From a checkpoint of a small transformer trained on Wikipedia: 10 heads of 64 (1 for keys and values).
MLP neurons of a small language model. Each row is named by its layer, matrix (gate and up: input weights; down: output weights) and neuron, and shows model dimensions 208-303. Each number is 200 + 30 x the weight over its row's rms, rounded and kept within 0 to 999. A neuron's up and down rows have the sign that makes its largest values positive.
After each neuron's rows, "fires before" lists the tokens most often just after its 100 highest values on Wikipedia text that the model never trained on; "raises" lists the tokens whose logits its output raises most directly, leaving later layers aside.

L9.gate600,197,186,159,224,188,223,154,172,180,204,185,184,234,222,166,208,216,186,198,156,226,215,238,249,242,194,209,199,219,202,240,240,168,251,161,179,234,238,191,175,186,205,227,207,199,163,209,234,213,218,189,201,206,194,184,256,146,181,156,176,223,213,258,219,173,173,167,180,188,204,154,178,185,168,279,113,186,183,149,188,185,192,174,217,245,233,157,201,147,190,212,156,148,191,195,213
L9.up600,179,180,208,134,206,163,219,256,198,251,230,203,213,184,209,184,221,214,206,209,215,226,155,238,212,165,207,181,228,161,176,155,213,188,201,159,204,216,269,212,245,208,175,203,172,202,237,214,161,234,186,229,248,201,201,216,213,275,177,221,209,218,187,263,193,197,204,222,199,181,123,191,199,183,273,196,257,209,190,163,224,225,228,202,202,178,160,253,178,172,157,232,224,226,211,211
L9.down600,209,247,224,228,256,188,150,240,189,187,216,250,156,186,244,208,194,192,191,166,178,177,174,168,189,215,191,180,135,187,223,203,188,149,251,217,192,163,219,198,222,247,180,178,249,206,167,221,229,179,244,175,216,232,248,210,217,248,247,184,177,184,177,245,193,206,217,209,221,245,262,212,180,196,176,183,195,242,248,176,196,201,190,187,228,144,238,208,235,191,196,180,270,195,198,167
fires before: " ", " |", "0"
raises: " |\n", " |\n\n", "|---|---|---|---|---|\n", "|", "|---|---|---|---|\n"

L9.gate1056,224,183,162,202,220,189,164,194,195,205,209,203,213,198,201,168,192,231,229,191,239,167,203,204,188,192,258,216,187,249,195,178,241,229,143,234,186,161,159,208,191,240,227,190,186,235,188,231,238,174,215,184,152,255,170,243,219,215,157,144,264,188,161,160,221,164,194,259,201,212,206,173,204,212,188,176,223,208,159,213,227,160,233,223,196,259,223,177,183,216,230,182,235,171,216,211
L9.up1056,217,154,202,264,200,197,205,163,167,214,138,183,266,209,228,200,176,191,130,235,240,210,225,221,251,217,224,188,201,205,235,215,211,154,202,186,178,222,186,201,171,222,169,186,199,221,130,185,214,233,147,201,183,225,205,195,162,187,198,157,175,168,200,193,195,243,213,247,206,255,196,236,181,190,155,213,228,221,183,243,207,218,210,207,199,173,224,167,183,162,236,220,225,211,260,223
L9.down1056,281,143,219,236,190,174,208,235,226,209,184,252,197,168,206,211,191,209,192,220,216,120,219,209,216,207,193,196,241,196,263,195,223,220,155,237,206,182,211,216,167,188,194,192,210,226,157,179,233,208,176,219,195,225,162,152,179,216,184,195,241,191,205,176,156,164,192,174,224,198,236,160,187,253,188,182,232,223,194,231,235,183,182,265,231,202,197,179,164,237,214,173,219,224,205,189
fires before: "-", "===", "=="
raises: "==", "-", "===", "Other", "He"

L9.gate1257,239,192,170,255,203,228,200,218,212,193,167,221,210,219,227,241,211,186,250,233,229,189,198,182,223,155,200,247,246,223,187,183,216,201,176,209,190,208,208,237,188,189,181,221,193,187,174,260,161,180,194,154,223,216,218,212,190,211,178,167,165,234,195,205,244,214,188,199,226,140,207,173,199,209,211,183,254,152,177,230,212,168,202,176,225,231,225,212,195,216,225,198,227,192,190,163
L9.up1257,193,205,238,188,221,186,182,213,228,190,175,179,182,209,163,189,234,199,240,198,209,217,213,249,211,130,201,182,203,244,164,207,225,229,166,191,175,217,216,157,160,167,220,126,227,177,187,143,213,182,269,195,177,197,240,232,237,267,184,206,192,126,192,189,190,164,230,208,201,209,184,217,170,197,220,144,246,158,168,208,214,177,226,200,150,204,217,184,172,203,200,194,173,196,155,218
L9.down1257,187,193,202,209,166,233,205,192,175,212,192,218,178,222,200,202,205,188,232,211,193,180,223,195,204,151,220,220,354,247,186,187,183,232,195,211,190,201,198,223,185,201,231,226,195,224,213,196,192,197,188,207,228,188,202,217,210,198,169,177,196,183,184,194,214,172,189,188,197,138,212,195,199,203,202,209,245,203,209,214,208,200,202,227,186,211,186,221,205,211,199,179,180,179,195,195
fires before: "==", "The", "===", "In"
raises: "===", "====", "When", "==", "According"

L5.gate1286,170,187,215,228,148,269,165,171,232,190,206,234,205,246,168,207,196,211,158,167,241,189,223,206,208,167,207,152,183,224,201,188,206,235,192,203,200,209,186,260,190,154,171,169,205,180,166,190,219,222,228,211,162,159,234,218,162,198,220,153,219,173,213,189,156,195,201,143,272,173,223,153,207,210,169,129,263,203,178,191,202,198,176,203,224,199,221,151,229,235,194,219,146,155,209,217
L5.up1286,203,196,199,227,200,211,154,188,253,191,196,218,199,225,192,162,245,218,160,136,195,247,184,206,190,180,235,204,232,232,198,176,156,219,187,186,166,175,140,254,147,184,144,158,255,199,233,180,211,219,238,232,176,202,232,204,211,169,173,152,227,210,215,197,137,203,235,151,278,207,193,183,236,186,192,157,212,195,190,209,210,223,144,248,227,198,221,156,198,203,180,210,166,181,237,210
L5.down1286,200,229,210,203,242,169,184,208,224,245,204,206,165,214,196,190,239,164,197,161,196,255,213,188,216,197,263,198,303,301,271,190,147,169,207,185,173,164,172,203,167,220,190,178,210,199,216,184,183,191,221,219,161,191,169,154,203,217,190,194,194,243,238,180,169,180,194,168,246,170,223,171,243,164,181,169,169,218,203,205,212,228,165,200,225,219,196,164,231,177,180,162,190,193,235,191
fires before: "|", "===", " ", "-", "=="
raises: "|", "===", "==", "====", "Source"

L5.gate1163,208,227,190,227,189,193,193,146,243,195,188,160,250,188,191,233,243,238,249,192,215,170,179,216,240,141,205,236,257,242,180,207,229,311,187,221,177,167,161,201,175,247,199,228,217,211,216,186,235,204,187,228,165,161,188,260,221,200,219,173,264,235,163,194,223,198,202,180,248,188,212,197,186,178,191,169,231,176,199,234,185,207,220,174,183,241,241,171,211,235,238,211,192,181,238,184
L5.up1163,225,149,177,246,167,207,181,202,215,165,159,235,258,180,206,209,176,268,239,192,146,180,231,199,177,162,199,206,198,239,211,199,165,256,199,236,179,182,184,172,184,194,160,273,203,229,147,217,262,175,193,203,188,212,178,261,168,213,167,197,219,175,151,196,200,211,189,245,263,213,220,191,190,192,225,136,269,181,182,180,219,206,176,202,196,250,226,166,205,247,236,193,253,148,214,220
L5.down1163,189,220,186,186,214,163,190,179,195,220,209,174,202,169,206,199,221,173,161,204,224,244,191,208,203,178,243,209,329,280,204,215,185,223,198,239,182,165,179,207,156,232,232,188,257,204,221,187,201,226,199,201,199,186,192,193,262,183,194,162,226,223,205,168,220,183,222,209,213,196,215,172,191,194,186,182,166,228,175,210,240,202,199,212,161,224,225,176,198,166,194,155,219,192,206,215
fires before: "The", "===", "-", "In", "==", "|"
raises: "====", "The", "In", "During", "==="

L5.gate1616,120,243,204,206,185,206,174,200,182,158,191,258,230,205,198,169,168,108,163,157,256,147,155,219,270,196,193,190,190,222,183,227,201,254,207,214,180,212,309,225,221,234,238,188,216,203,211,189,224,225,172,232,201,243,228,189,193,159,220,212,289,150,270,195,187,217,178,150,163,185,217,230,179,215,196,150,226,168,173,269,200,187,190,186,180,185,279,182,187,219,230,193,224,195,203,178
L5.up1616,222,171,191,144,234,235,185,205,167,236,203,250,183,218,253,155,185,202,196,193,171,172,187,190,257,176,177,204,198,218,191,138,208,207,220,161,246,196,232,223,234,222,143,253,169,206,217,153,176,228,165,198,191,205,200,248,191,231,177,229,197,174,214,202,264,211,185,193,203,187,242,193,199,196,171,148,175,183,208,250,245,189,217,213,232,205,186,201,189,269,152,222,238,195,170,196
L5.down1616,181,224,191,196,199,165,156,226,200,189,187,209,223,229,144,173,173,142,187,197,200,213,206,197,219,212,156,228,282,212,208,200,193,193,166,191,191,195,224,205,199,238,209,219,214,207,197,253,196,184,122,210,190,210,184,177,177,183,226,202,240,173,208,94,188,192,215,149,192,187,208,180,207,190,194,171,197,228,169,240,212,205,178,169,179,218,266,220,207,241,186,168,219,195,185,188
fires before: "==", "===", "-", "="
raises: "==", "===", "Note", "====", " *"

L9.gate1671,174,147,206,207,187,161,190,205,196,167,179,260,170,238,229,214,183,201,209,202,194,164,167,250,269,164,151,236,168,205,173,186,198,194,211,191,182,135,187,155,205,215,204,222,191,180,174,167,205,241,201,183,185,217,186,262,174,221,262,196,176,211,190,186,206,185,208,229,218,160,183,215,213,202,166,161,153,209,197,234,169,134,188,231,225,146,287,201,236,222,191,223,205,188,222,219
L9.up1671,182,221,285,190,176,230,247,175,222,151,192,187,140,222,203,180,153,199,178,249,198,123,186,216,196,205,149,235,228,201,166,205,242,224,234,163,208,198,197,207,161,191,201,198,216,180,176,221,210,201,251,239,242,189,216,197,223,296,184,185,225,206,218,193,212,191,193,181,249,197,197,222,215,212,214,209,171,190,258,212,191,195,214,223,194,198,176,187,245,235,185,170,141,214,206,214
L9.down1671,147,207,270,237,168,186,191,224,218,181,210,261,186,173,168,192,199,168,225,189,245,176,244,231,240,211,171,215,170,169,185,206,173,241,168,216,199,200,172,187,215,251,238,194,189,231,158,195,154,208,212,195,230,195,208,166,211,278,234,148,211,225,165,172,237,202,162,196,247,172,149,206,161,180,162,163,198,199,247,183,170,182,156,186,187,239,211,202,198,186,180,213,152,199,238,217
fires before: " the", " these", " his"
raises: " those", " them", " these", " ways", " reasons"

L9.gate985,96,132,205,201,174,234,205,194,188,217,178,219,127,235,207,210,179,244,176,181,218,229,200,222,222,191,191,149,174,211,171,143,217,222,178,189,219,172,198,230,214,164,226,212,212,224,214,215,253,202,178,176,182,187,168,224,212,195,167,187,207,257,201,255,244,206,224,162,177,232,160,194,144,206,155,206,251,193,168,183,228,161,182,179,211,176,231,207,180,224,213,223,208,242,198,213
L9.up985,187,219,213,170,148,233,197,219,171,207,164,180,170,231,215,203,145,233,151,151,190,220,219,182,182,229,203,158,184,156,251,226,170,233,169,178,173,187,204,194,197,161,221,183,270,209,186,279,243,157,237,238,196,217,220,178,239,266,231,195,128,136,210,176,141,203,248,210,221,242,202,205,205,210,181,266,207,220,282,226,133,217,165,219,196,251,211,215,219,191,215,162,159,225,161,237
L9.down985,206,201,181,220,223,162,166,206,149,186,220,203,209,276,239,256,193,235,181,206,141,199,181,177,254,266,237,186,211,205,169,192,158,195,228,227,189,182,204,211,214,192,209,214,243,170,185,190,230,183,207,233,178,255,255,148,162,154,213,263,206,195,236,227,155,239,202,227,179,173,195,226,157,159,129,235,210,168,212,216,201,181,229,173,151,146,156,265,154,197,222,166,201,185,212,265
fires before: " as", " in", " the"
raises: " for", " it", " as", " there", " here"

L9.gate561,177,168,189,282,157,207,179,151,146,233,177,169,189,272,236,249,163,222,238,247,216,171,225,216,180,201,194,161,196,249,184,206,204,232,170,168,216,197,188,188,251,159,199,190,226,148,233,235,249,196,219,167,176,251,205,221,211,182,226,166,154,158,201,188,195,199,208,189,193,212,202,198,221,257,235,215,228,186,217,238,224,148,175,190,162,227,229,186,165,243,169,253,168,223,224,260
L9.up561,241,250,213,219,192,222,201,184,191,158,204,176,231,270,229,250,205,232,256,236,184,202,211,193,207,161,159,206,215,253,242,199,149,236,189,202,130,234,180,179,211,175,222,205,235,157,192,167,233,193,218,191,186,208,165,208,171,143,205,192,142,198,193,146,183,173,221,250,177,171,249,199,281,212,215,170,204,100,239,161,221,169,148,228,161,214,261,197,179,230,239,240,200,186,198,226
L9.down561,181,167,216,239,148,233,174,187,211,194,201,151,203,231,199,208,210,198,233,177,207,186,147,204,210,186,196,196,389,259,202,204,184,233,202,204,193,202,184,172,228,177,213,172,230,209,181,178,233,206,193,203,205,239,190,215,212,168,193,199,163,216,194,195,216,173,183,185,181,219,220,210,216,185,214,175,225,169,220,215,208,202,188,222,153,223,233,171,205,191,202,232,171,166,228,234
fires before: "-"
raises: "-", " |\n", " |\n\n", "=", ".\n\n"

L9.gate1053,182,195,165,222,143,185,224,146,157,177,147,188,218,195,191,165,221,227,189,199,202,149,236,207,225,146,191,266,184,182,187,226,242,207,185,221,182,184,208,208,215,248,187,254,216,157,204,186,166,237,181,237,185,167,197,228,214,177,218,209,185,251,198,190,211,221,173,253,159,166,237,229,176,199,140,205,137,172,198,172,209,175,200,199,183,161,209,211,223,222,203,220,214,186,176,203
L9.up1053,202,258,243,272,169,247,207,144,186,219,212,183,212,221,154,218,150,179,215,146,220,224,208,220,205,235,174,196,217,221,208,194,206,202,241,227,223,197,191,241,143,125,197,201,222,191,157,197,159,229,229,213,216,221,170,202,186,272,183,148,192,248,193,226,149,191,204,194,240,160,159,220,188,227,206,175,183,245,210,205,221,172,173,229,213,204,205,208,178,202,237,172,227,161,270,176
L9.down1053,135,193,244,274,195,199,165,218,203,211,220,204,218,208,225,222,164,187,222,202,178,177,232,158,187,196,251,178,137,194,203,222,248,246,188,208,141,198,173,214,221,236,195,222,190,213,186,226,177,178,218,180,194,233,251,164,191,188,178,160,247,217,220,185,236,177,164,174,187,185,186,235,174,174,217,199,161,256,231,182,198,191,168,157,142,183,197,154,182,194,193,203,189,236,228,185
fires before: " the", " his", " which"
raises: " them", " these", " those", " whose", " it"